Part of a small language model's weights: 71.7M parameters, 6971 steps.
MLP neurons of a small language model. Each row is named by its layer, matrix (up: input weights; down: output weights) and neuron, and shows model dimensions 160-255. Each number is 128 + 24 x the weight over its row's rms, rounded and kept within 0 to 255. Numbers have three digits each.
After each neuron's rows, "fires on" lists the tokens most often at its 100 highest values on Wikipedia text that the model never trained on.

L3.up1740:110163124114152114082094100119135122189137134124078154181162131152138170159122114126108139084176136163091158113123162136110141115132095189161119142127134095153186123097134108151108063128114130140111135165130103133102075144122123110147116136102068152112166127126133154132108112129126123103
L3.down1740:117139173142151166125115066131123134139133101099127139105135138133114135104094092131112111112112168106142108129153139161134104141156125145122137115129136110112113164129165123165087113099103125126108161155163162123158097143110106166103120142146127121109137165143114139125105136128095116108
fires on: " of", "ist", " known", "ly", "aken", "se"

L3.up724:134136147112096079101106123149117145139093096126115118159144148136198136135132130164103168135118140077098109086136122087142104143135121124094102092151074166147169110133165146131102128109136148136159144138101153121135138138122137191120112147123139113098122177158135075173159134090139130149
L3.down724:125148145159153142113143120123095125128113090190166149144160171121174081100134136145108143113117138126131114127123137153114147105122105132141095144118111121192118098077132116133162164174153091152148098132222068101127109121154116141101097117140119129136133131082129140131132114109114141128
fires on: "as", "|", " M", " Ell"

L3.up1696:125148168094157134109118147170119107131124131102140149094140144096181145124109123136148112133140122141111111136121100124140118108116090104146113137128126124174147139128134165132083120150107137139121166153172114155128131134109111159135095125160109161085158069097142104129098165139055118130
L3.down1696:118148083126105182149119112118086107130108086150115079145104136102096127116130135111127136100095136099137133136150137172152088120103117098121125113088126087121133123124135117101105164165099138137124127143119104146123153134148106079144153132102121149154135108134133155122129162143120105133
fires on: " or", " than", " not", " as", " such", "or"

L3.up260:114131123126162150115112122098127086087110129137139110121103132128127121131130093116107115115124115171128133138110089135114129121113127126124130176103145137133105153093136133143144170142102153143111169151158146113124123111149152096165124140103089117129116069146117134117160154159171129113
L3.down260:124124115096091182138113149106136132098136118133141112119110105098110111143097144132126147101136117115103128159155136154168119143128150087098194130155111118136119149143148100111150146112109132145105139059136129128123140147132113149137118154146115120106121096101136136085141105107096086082
fires on: "L", "T", "B", "W", "C", "G"

L3.up476:154117147123138136113119075127153158096144167151122107129130138103099108144141105137111131133164178124126147148119171098104162101140112092147106114093118144145091126103145143124159093128148127123084139122127112110116142125137140120164119156118089132141115162158135147126101116097156118134
L3.down476:141104129165118124125115121143105096168102120171146115097080119100115108148125176124138122089124092119119138108132144157138158154168187118094143125133114106125157148116096074148127103130088150151131134124107121098151141142114147111118142139124114145127160092120124102146165145140090097150
fires on: " he", " in", " of", " it", " to"

L3.up2822:117133108079144115149128089147141081147135074172136145158140135107130126129139118097092117113130149167110075114165163135113120142112110147127087120111114086130126065117160119178129142123142140116128113175104098139119147150097158122107084139149121117101125127164096151133154124112101154113
L3.down2822:117121135112121116115138096130158150128146138151085136104098118117114141113167139056150161124121107126139128144124111120122102115108169128127109126105143135160057172112100163161158159140130164140121170119137134133128091141152145159110117099083130130103135178113184117121114130157134117169
fires on: " the", "l", "al", "el"

L3.up2201:101164131168134155110097127114138173167068090126088125082149096096143122136138135126155119121163108092083099142145137128143101117123130121111111159142116113100119126116107143127095159140126102160131145124124108104142144160159122157163098124153100113138126122178083093124093178142119157125
L3.down2201:135123138133173135137145134139135185115113100128132160117129104139134117178093132098117156126125144154152092099144131116088161067101121119127122109120114120110156142114096082154145128108101141104084155082152064147136116127152113144123079128117130099153145112179107126131164178121121123109
fires on: " pro", " Pro", "c", " disc", " mat", "Pro"

L3.up2375:162170119115146133118133125127126146171126148151122134140171094144117128094073091179138115156148093127097094093129145133143123130116104111134136102132120141138148135146151161158164143123172116140170129124120123116129138127121120097151138129152082124134135132158125168089101090097119183142
L3.down2375:121117123132123158135143136108132128142134162095148114128103112078110139106134143117144141103127188134132098124096133105148115132146140138137132166131146125120124106120109141068150149137102134141103100140117090136140089129167124109107195126155122116102149108081131073103099183110143076139
fires on: " of", " were", " well", " are", " the", "$"

L3.up1714:089114152108133094095115120115109149105092172109082146127149104136138094100132168155142112115131085123173094137138144166118149172139104143102126121109151146120130143106120111119139113121102170137135155146156119119158095115152085104115138113103116119120129110165120131135117141122122132107
L3.down1714:153119110120102099138102067082126112145115111146133164168147139138153117080122178127130161127124107175084162153109164149135105173104110104132153109154100141132136119135114129136077138150104143124142110136129139128155115107135148160153106167158111122135089170158128150146099154125147113155
fires on: " of", "i", "d", "l"

L3.up1109:098130117128155100176136155105079161095086153123100181144133112120133108168114142136109094156157101154153157111110115102137120113103117122113126145167142121117127205145126113124132154155160097123140129094127095130110148109130148142114130101126154137096147123098139154142133147132117143108
L3.down1109:114083098092122145107156132124082138159115132157085156140135185178150164097110158125125153154141132123139143136160112140153172127081096148166144158090158146144081158126124134090118119096154131163109121154117102145176077150132118134125153114107114131129158128122150164142122125139110177100
fires on: " up", " down", " off", "==", "w", " into"

L3.up1167:135149116117170127114086165074088147153138106110161127111098136137145109153157129119176149114096118149121095142144154096145107173126133130121117158144158134123158139129093115149106125097135123164135124118124106106121110146124162121132102125148155146169104091137167147129138106144135113132
L3.down1167:123143104187134129079133109149124119137111131142101131135086136153137133127155112109132122155144100113102206110154130123086113113164118116135137145128145140141076091130152136143164073088112123117135122141112103124131134140131127106107088121153107157132120150112155126129129132155118131144
fires on: " had", " has", "an", " of", "m"

L3.up2778:130106125116124099115155166120124121141087132139100145098122116119122114133086155141110122175135162101104158143134138117093129137082127083103139108163114136168149172115116130070117081123095144162156159161152140118121100131142140117138133116124087154163127167166197119129166116113129102145
L3.down2778:130093117175135100134127077125147149131162106123123127124097117133137179129144145116159103130175147086133095110102116136084105122158172137190156119088145105134125137136104130149108166131146140117136149164136125100123176121148119146110112125141155092098105120124136130125112140103103097124
fires on: " in", "s", " of", ":", "ial"

L3.up829:106122127138059120150152130128127124096130133089147162108152129134172138122188163145146132125122127133165111094122074123159155103160148113090143149167079149118125139160107137118186096117131121148181133124176105070139130146148134121163119146153162138142140144120108127137153178145085127158
L3.down829:098161158136142083129127110148154120065142148117107159163109113116111121116125153122121131132121135126104150129102112130122161129138127108120136120143078095126160125161114087151109106146148125111136131090116154142135148096148172116153152123159150139122142124167150138163155137152127112141
fires on: " Q", " Y", " O", "h", "–2", " y"

L3.up2916:097123110087170123118169116127107122118141153135150116162094126167111130150148108064178136095080117124136132115122155118138078135141131131096143094088138122074151146106146137196128123117079143125120126135109117136156072127136141113066109134151158139096113120146134110122076098175103149133
L3.down2916:113113115109137117149151154133082160134152146143149115101135135117161135112170151158132154161147091121105091126142103138145122138149131160103135129139094146146139164111121123142125136147094122079114158173166097150147152148126127121120152175106089145132121102130121132167145102111147102189
fires on: " South", "ir", " North", " Ash", "A"

L3.up593:092139119132126118170138167151119131099133149179122129130130143119132154119139136175095078135148127147140094115133141140137145130153089146118133079080114081119133141118115161094138102111160109169075154105077138126124140097089112156116157125085118139130157116130112070130137124130107116114
L3.down593:094132120071105134128107107146108130153136133140107174126100173093139142154142106163109131149143118102180191103113176103168086144144113109092172095155123118199079095107166129112140158093120086122115125120160147138135098099085099118114099101143099143158153098120122138119134157136119138127
fires on: "^{", ",000", "^", " total", " weight", " im"

L3.up73:166118104162145102105150126140148168106129141147147167140127130151154102137105080128118166171086141139127089083132138132072101089143136121111124112111164103120145160135120161115136189144127158151150144143138124104117187108131133119146117119150122128138122117152113099105115132176111124169
L3.down73:122147152175164180090099112114120150115098134138144114139149115123125124118130108105106140109119133174112149118133109148138128072136122089151133133158126091142118105110119101091084181160158165125151102081129133142129133145136103146102133104119112120166113127153105113185105145123144115117
fires on: "T", " Le", "L", "E", " T", " El"

L3.up2542:140136131114180092115123114150177156143116162160150132116096100118148160174133103122122110140142132096110122149135115133113114103127129133228093115096104131153092167097140151133146091136092131140110096135100146096147108156105107155104155149179119161104136135095114105107093132097128154123
L3.down2542:138168165135114135172081151128126100142105151158148137131091133149083116147121142160105115110105102150125144110112125161153151092119097122105123101092119143132120107086136134139167177179098113116187167145148096118141130172134194074115120097137104112158148137146073145129132131113165126098
fires on: " as", " L", " either", " Le", " such", " like"

L3.up990:119118105124124053095117104115119123127120170120119156135105103171114107120082149113130155134158146126121178103124104145141128136143105137150099131136108117070124135135088113134117093135101123129157112121137121184127151130127145149141105141085114148158108140176165180111139117093124155095
L3.down990:132157078123091120130113139104122109143143123100114124132120138096127134110110137138109105195098120126146101133118163195125134137175117102111155137056097137107144138179093111089167127088139126118148142132146139176161087126117147161121115129158115152122120182133099163120138080118117150090
fires on: " War", "ir", "ul", "p", " II", " war"

L3.up2646:160148059151151132160091115113147140154117102134130117181172164111109142112125136102122117155120139132101100104117084110141108142097139150166099120146075101110117099139142091101135140147126113120144126137133141099171186143119138155125122106152126094110111148154141159125107133150117152095
L3.down2646:130137169131147097148160131092143190159122138130111138161149143096129091068139152106119137161111123080133137109118109139139122122105165086138115096115134116107125137180124150094114129145112161139141158157120106164131140176113155085141136142066150127147109097119170140107132107117113132146
fires on: " to", " named", " 200", "n"

L3.up1335:121132122091122106131109101115139189130160147122140132118164125127140090135155110056167134124132130141118090143124116115152134161112151088113128119118086136131116136164117125124104157148138093128119129110123146150148116125070175089151147160130160151144154130130121123148162150158133115115
L3.down1335:141150127179170126119129110120123161152151160109086108097123111125124124159153108091173137180130146110132141122156138161137119151130125127118142126166123147124101136116089107111154113152166099156169123125199114153112131149121096127121167159147110131097129116098104152136132149125126169166
fires on: " out", " black", " New", " Out", " Black"

L3.up1471:089132160089134120111145144126115120147119142137151120140101149141114111161127129120117104146090122140116142110099124142125118111126145101127132136106106107134154148133144118144096110111136127131123136149117113172148141147156121130137099098149108152091130149124122160107159087125154147104
L3.down1471:163089142106143096117094169135144103108124089114104137099125125159127142139086097107122110134100136165151122092086110120130136085110131101182120136145138144150155102156135103123124142134137113122129143123140172120156150140093144134154099153165149177134109085112140084142112149101122143154
fires on: "The", " his", " the", " c", " her"

L3.up1074:137136139137136137110103137107125103089099136171117126141103109171167118129170131101141134075137106160123136151127118125156123088130146144155147133128081141135137147128130148122127069136108159142129083141134109134142106156084115098107138094141102095125145156110158137137073126124086127130
L3.down1074:127151104139097126106128135090143151134115146136146128150139145127173126136124134089109129113108126120104149149158085173105163102130151141145128119125113116107172120095143167110144132143124167127126117115161114106101163131100152160152123131153081150119116113154102119132147089109127121141
fires on: " e", " O", " E", "y", "u"

L3.up719:137113109146118076128177101113140144161150144129151118117103136164132161148150140151122106149116155157164115125137131121136121140159159140159110129118141150132128127127131124131092103132111113148111085136108114120152152096137144104124109119118106124102109141121134133155055129159161161122
L3.down719:081139138148112113119211085169124116095161138136190102139102142083170151140142090143131164185113137106111102097147128176124161109150122131117084148098122121153121145118111141155161140132127135115132104132111153126124129134148087140151119125171115125151140138153152116147127120176136139081
fires on: " J", " en", " j", " Ad", "ad", "e"

L3.up3014:118135148101129163120067179098105135157150124124064127108117086144164132109150089164143139070151125113119114122081134096117142127087155153097150165138123098149133121112123128107092100148136063140152148138136174095130161065136125159114131149085141116169166135107143116155144142119151113137
L3.down3014:130133145096093165111117143109135114104165107135140166117097133114135121125117175136104137145110150134127135128093095171157163133117171131114145110121121132156099143149127160114072122130144143165142171122121133143134111133156178103115136166135136128149108145113166102134207181124070119129
fires on: "b", "erb", "ib", "emb", "ab"

L3.up114:161134111159144087159146119139102099108101113121148122118123079179123111117152119148127136136150126141111126143083150106149136141125122108129083166114095113111103081116130114078129173170181136107083135163105118144122163088136118161138102114126129137072182133105130128133134142121129152152
L3.down114:079088106149111102172164110161101110122136141080079104145131078131132184118139120132081117135150106179128152100153125116152074157114108103137156085079144151151124087125124130106070135127191136114136133127063135160100087152158138136137098132114145103181132143159203113118117161121111138157
fires on: " |", " #", "a", " W"

L3.up2176:105161126167181152126124134113120144080131123160118131139140130150072121124103130114106127157120125121121148141159150101088147112121153132141103072108116117131132109152151132131123106146123126130146119161111161147181097107145107085086146110106104142166166142075129137148118149098184103125
L3.down2176:172101124157127182153167140079140134148156124132149125105115119098130172105106126152157102131116141143150144107108112182096116084089181126115130105130087087147174129121139142151118120129108150144157153120146165125103126139134154131180084120127117140107122153147109117140099138115139114161
fires on: " a", " re", " m", " e", " v", " d"

L3.up920:144094084186138102128097092132096143143125124116169110127092137090121105155129128145115118147133110150142127163109137062107131113127125152136119105128138144144163142138125153156158137055102105085141112127105152093092120169136155124153132144113130099160113102178118138106134179117157076146
L3.down920:155136140138158144095141114122121151096131121123105133120157121114091156159118104167135150123156105130123099116160146100114111109115116143103142145141141135112139144161106122115124128106110121160137113131135119116129081145165155117074107096139138083125126136156120130149133182126096124128
fires on: " This", "é", "This", "|", " this"

L3.up298:113145137093151167139134140168115117120182111091098202147168120077144115160118124149129134125151138142111064120117156078093120149135133139110127114133094152139144128144092109138109129095105127108142080126136099072139115172088133117125139137142139139119134176095119122153129169096096083133
L3.down298:123134112147133132111121131112110127186136142169126126119118137161144106105135171098100110147088157099164069138086114084084084143132114148130154133127115153103096089127107103141110094139151133144097137121137129177165128132121091111146096099140128155164133124128134122085106157149113166123
fires on: "a", " Bol", " three", " number"

L3.up2887:164093105125109134112157109119129137145129135136131193145145169109147106127113198103134123132084145136141134097123119088173132115116138157127103091106114116132163115078149134121131176084125130130105107151124157139132115120155144115143108131158153166148153132175153157133088104146136182158
L3.down2887:110152103124101110111154131134138095110137082153141123108085130132142107107094163157147114086182099128129105138163142126100105135137156122087123109126168126094128146097131154123175143128093119101126114144117109101113106148102123110143127094108155148149123149162171137120125146168130126154
fires on: " of", "a", " age", "at"

L3.up738:131112123133120135169168143124107143098166147084144088118147132131081137122122134143125173107182146168141124143161137130095152184148114141149117116140165164131106093081112124122103128121135154168094114127135105117179089167164113084116144129100114128128045126153090126155181137135110128124
L3.down738:128130111118141141128098124053093144171093144135072125094150110129131129115134098161161144131108129125108113159099128101113119139090185102108154132166134114121106120161127132107121152143120131114105120108149127110113092123092145079125130162153116093135162113133147161142137114081107121094
fires on: " sh", " Sh", "ally", "h", "Sh"

L3.up1358:115153143099117113121149106151119127145110107119133128165140158118109134148148180123142105131117111119139165144125128123161105112125100132111163129129115124121135151115163083144111083109108147143146114147109132120091080124124120091104130142129115138057069154152097106166118139137105155088
L3.down1358:138117142139159125145145152097156115128131168169130165121141093093109120152145149151132134129156117128133130108171104106135111114147096160150113156145138152154134109079086174152130135113138145164123115155120080152158115111121159138116118110170138117156063125151154071119138096116107155106
fires on: "\n", "ation", "ity", " music", "ething"

L3.up492:087126136122140085111100080114119116160119150115104080144145136158129136133149082167120129129123144106140142144125139121098151142053095129142164117155104099117110187164102157115124129149175091106113115139163140156078124133127126130132109134101165109116184132083139143082103146139137144158
L3.down492:160122116136117153134124155098113143160152138124148128124172104139111124156087095143088157100134131084161134105104117110111149125140166137093096122083108106128131138176143163108127139124120108090172113093115118085160114129094171096155132196086122119113126150140150141127132104135137093188
fires on: " Tr", " |", " Dr", " tr", " dr", "ic"

L3.up998:145132088129127141136119131141121092129142120123109157161108161133156121125141116155108155152131139111145129133169150117105124086083123125124107125156160158100118127135151128124157124130124093125150152117099178134130149100146092119142146156127180097130137134111136141146135102102128144102
L3.down998:151078166113133127158137155126096100089143129129127155145129135122116097136139097158139127164120114142137163118111130136117096183108141101156107140107108128098133158150141150170123142113167118103129117149113120141127113151169119113110122076074115178104089143152105156122106074129154133084
fires on: " re", " e", " di", " non"

L3.up2900:145171112166103115117143151117136103150145076168113102116110110153174146138114109109136128122095108140162117138147147117111108153127135142130107097128114143124123101154133115153130114146099133127190157164127134168134093133099148153121108143143109146134164088169140131131086115132153150157
L3.down2900:149149078111144116112113116110110119111148132126111111147119169116156121121095077144094082094132161104179141150093116165129094155102114116132110128102127133164154147105182126119150124136138142101118177146195091139117155147123175131159147123180133125102122139109163104166127162114107128171
fires on: "p", " exp", " lic", "ond", " 18", "end"

L3.up521:097145119150126106145095156084116148067130144095134158151196126158132143141083101140100117122103129110132153172123150142111137109113117110107145125144109117095125137147142080138163157140096142131154135157082104098156124140148126137081136106071187110120186126114152173152158154191107120173
L3.down521:123127136135113170084169140099157141164093105144151117166123156140111090131151108161136160170146120128128142127111119137135147095154122144140131120099106112125118131178125124090158129128090141109144122123092083105182124133141135119137106097178174129137144101126113133131124109118105095165
fires on: " only", " W", " just", " w", " William", " Fred"

L3.up2117:128131126127152075110120129119108126117163106133133165146119101133183154138118129138134111121190152159103127110144122118109100143152118126125138138108141094088108105107150131082112133139192163113113151172085125141119128156096093101153126156143124157124082140098124133154113124133140106151
L3.down2117:174139106161162137133130131078119169091143137137057156165158145117146150114099156126164143171197130126151128131133089118125109212146130121158099123075133141166136140122142108124097150121164116130156138117116113130165118170096151109143133124119124143151079121115147146146146079145079151122
fires on: " a", " s", " r", "-", "s"

L3.up3011:125119163149100157151149157138124137125128132126137134135125130043136159157087144121157149106142109136120185122093095123128135113132135094134110129145095173111133121097162131188153120124153134142136085109120121109065146089106183162153121140124124123149156091078149091163080121192089175144
L3.down3011:099095147105106131192105129152106176123134149147151129108122134142144132182148115099076137136099126076128093128166162122099116119145134145134089123134106158163094144077142136112114136132120147090168123163114121113076146121108099130151150085163154167155198142122088122134123099120130102160
fires on: " New", "|---|---|---|---|---|", "|---|---|---|---|---|---|", " from", "|---|---|---|"

L3.up889:095140121155147096156124084140103090110112113114083155105159121134123143121167118131161147146102117106121132170125137103132124085099137130120103077116116113113148133131111054118190147110127153127123136112137167115126094115131093107124117173090119080138155131149080145098152117107146153103
L3.down889:128141106158118091134133132172122136135145094138170161168149138133118112115082133123112119137120140082087155131159096126111127095147148143125114098126174141113151119146132132102113135123155141117130113123090185117100115147113083137118127106148111089115099112095115158118120098134143132104
fires on: " C", " B", " E", "c", " e", " c"

L3.up2541:147158116131165119099090101154127139139143121157144123108136136117164142145105096099120171109070139078132174144105121145131141121118120144134157118148127131125083138134118111127144091097171142119100128153097142114097090174103145150145140162148101149131138150093127118129170123102128133127
L3.down2541:111071132109098120156129125133131127121127165052132127155154108102145117133139147131181084154104117171133139120133157128110074148147144138137124107103160131098112140166078102115131137175118133117111136097168140164114155112102119139117078122169085136122075130113134124113127143158097066143
fires on: " of", " to", ":", "'t", "n't"

L3.up2332:138099108149118087136127125125150170119137162095134139127134117064155106137085143111122071164149106124074149144143085113102152100152153128121131112130125159137165137138102110134116164138100102127132107119153160115118121092169143112171121152148147129141105160130120169110165143134133162139
L3.down2332:078096099124146107117137145140116139125137116126116095132111098096119137150105167125102130113133103106123102138140139058092121082157147116130105117182109141131128140094125112107157148125132105112158112140144118160131166119134108117076142104145089115144134184141147086194139137171090120118
fires on: " T", " t"

L3.up619:121155083143128122101105144116145129153141108166156099123107121144164149181110091137128126147123167152105105100156132107141130135160128137120119092130119171113138136123125171109139145096142102114133127097155088164116140145134111144110188095148133122146128121125104107100103132154162139108
L3.down619:120119144099121101120132129116083130100122075110160150121154127109148127115145107112108111110120113111163131147114155098164119134113106115137169131133140147177156120120115128120118137128136127208143114103147169132146151116171102127131157129143120168129176092185145133088137131151120147164
fires on: " R", " well", " of", "-year", "rough", "ince"

L3.up1231:146113082086143105119113145112162100122071125154142145118151101142160140128184087117120129113088154111140097092123158110109128171070174142132139078099134115115114097122129144120147147137133139146121092159145163095138152114114128131129097157129143106105154122132145109151145133159071176156
L3.down1231:107102154127102137155120130150125131131116109082174139143122164107113129139150092122145131104120136132134127085157135133112136132138184167129150140085095118142150141119166161127177133116156128156186115137145126137130137153086115107155131125108131103143084156156155118140158129110103129131
fires on: " comp", " El", "7", " Atl"

L3.up605:139128093129091130146121115127138133145171116112129139115115140091129128127136137108112101102107117130138120136126098113136138091141180156096152128162147100137127126163112107163165122096126136109159106158141123119106118168154177143151061143109081131066129116136125168064101115112075119116
L3.down605:171116157137118122149111095101072166100143148126145130113103138098097103128116125104142133138131113155143135156134142108132099155169122125145102140182109169123150161099123160118121087116130157157140106137107164144139125155095147138109123121111173140146164097091144146145173102117127127126
fires on: " 1", " that", " a", " which", ","

L3.up2140:127118114137157132115094089127162121128081090144151111138162139174102120147104108159066097129127088068115128125134122101153120135154125145101114140143113157083112130122113182121092139122144123061074139153117126172113131169114149116156144124149162122116104155089094124121160102105113105084
L3.down2140:128121111125163143127138138117143130120171111123139090083111149130157121110122094153106117139142147096119161090111137127132113162116142151130139169095152129168151111120126137122185145084147145129135142106139148120143144122159079143119089146179109105136145122131119071164103091125109155123
fires on: "le", "ile", " any", "ley", "art", "ph"

L3.up2588:184110127136115097102133130146123133120144121148124147145082146120104114135156130072136098083116119118138092128100127090164131106089120174102142191051167085147139152141091159144093127149116150109120131131141129135148094096104135124106122125178120139131174151140144154131092105159149103123
L3.down2588:119113101114147124114072067131152119125180117126119131150129147142112194138142127121145096156133123114073113134078139135161168136131116163111113165159122112129135164116109147101136143139126106141157147158107129144090130122113124189111117143156147116145090143121173190157124135152099077126
fires on: "il", "y", "le", "or", "iving", "ner"

L3.up2698:128114181121139147084113128122124134142120140138123147162123116129133094099120131130089153122128140111133133136143149104109128084137108153125104161140147159128139135120100108128149128111123155138037107091119123124097145092122108166083121133136139126087111134166146126137089137166137120134
L3.down2698:098132080133131168120148088173123107129158144133131132083159130087100128160127174146148174098106116136101140155160115136099146137157142134147100147161138151133102174137154133152120074160140136122135112126139104162152111108075136135122106130149096142131112154133157160150165092126125102116
fires on: " a", "==", "\n", "ography==", " two", " three"

L3.up827:105143156152135158144081154101094114188172131125089137147111075116100128121157147161155082106110123126107101132106160133116112172148093114088148133121125142108126121067114111137163135177156115183126114117132168138141127110153147133083142120146170129141095147153138138122176113099143169095
L3.down827:093135138136132110161115160141092120138130132131197098143124147162105138125127138110150124174107149143127117142133113116162080112137150112097135151115148114148167115115144141144204147156153098097129168133158117152149105096126169093113134175123118108132104125159084160137171128157123084096
fires on: " S", "im", "et", " based", "ac", "es"

L3.up162:135140144101106131105107114132119115147138173089142127107115117124135106105064118115129118090137133132140144119160146138105139159155157104159078114125142128099122147117149159111159135109166125134104146157172090135164103175098116163125116128097113112074136185132116132112097136098112078151
L3.down162:122139136114157124150139126122161149125114098129111074099121131137111137166161160162173154169127137139183116158117130080127117157113125159143118160141113115170135139146068096106120157132086115136148131148096136122169146117104112119130144131116094126155111156119128133127082119127143135115
fires on: " of", "z", " from", "ion", "g"

L3.up783:144129071154130151102125163137158149142136118124145093115156121157119110130175110124104107072109141097110128100161125110161145136107113117152135121121155148167139111150151153097111121144091118113121171154126155142135083090133147124129093139091113147208150139132135131129153136103114126137
L3.down783:163129069112140137110157140151135083138099126122140142124128109088136102111146134146174118134154117133145103180122124119109136141147080146099104086085151192118144126108103125166101144121133149156140136111141141121190075163138113107111146117115119115109098141116142145040128134123141135103
fires on: " :", "'", "qu", "ñ", "ur"

L3.up1005:151124148112123125129125105105099118099112076084121120142109107104119096154133122156124116073148120126135070118111118127166144146155170132151102157154125130105131121143081120101127111121149133127128114120139127124136109116110114118159150122161170115175137131178169142068148139133106122080
L3.down1005:142124122160113130165114149106133117145121102113098150185124107081143108124124104115116141155104138132132117098101123126094129141101130110138104153081169108121104104138112154126167094142086107112120138069139075128126131091138131139203140153128150129118123144137143131211186166103130190123
fires on: "am", "ak", "k", " Sam"

L3.up809:098117142130131121140130071149109113117155106138143112098131111127136126074133122107136132193149116094136130113147142157104123100065090111133184093126141112079139137126138112138115104119174136155131105129129157124124118111158139112114130084133077110130151093152126112097088125131169128126
L3.down809:126145103097115153151114138175130141164143149153125118169145109174112146124070132141182098162123134132158107162111119143111097087133112109125123134096177133144158121198145120130131124131116104177183127140081063114124167157131149099135137145119115103126138111179138144134094174105121118139
fires on: " as", " including", " example,", ":", " mainly"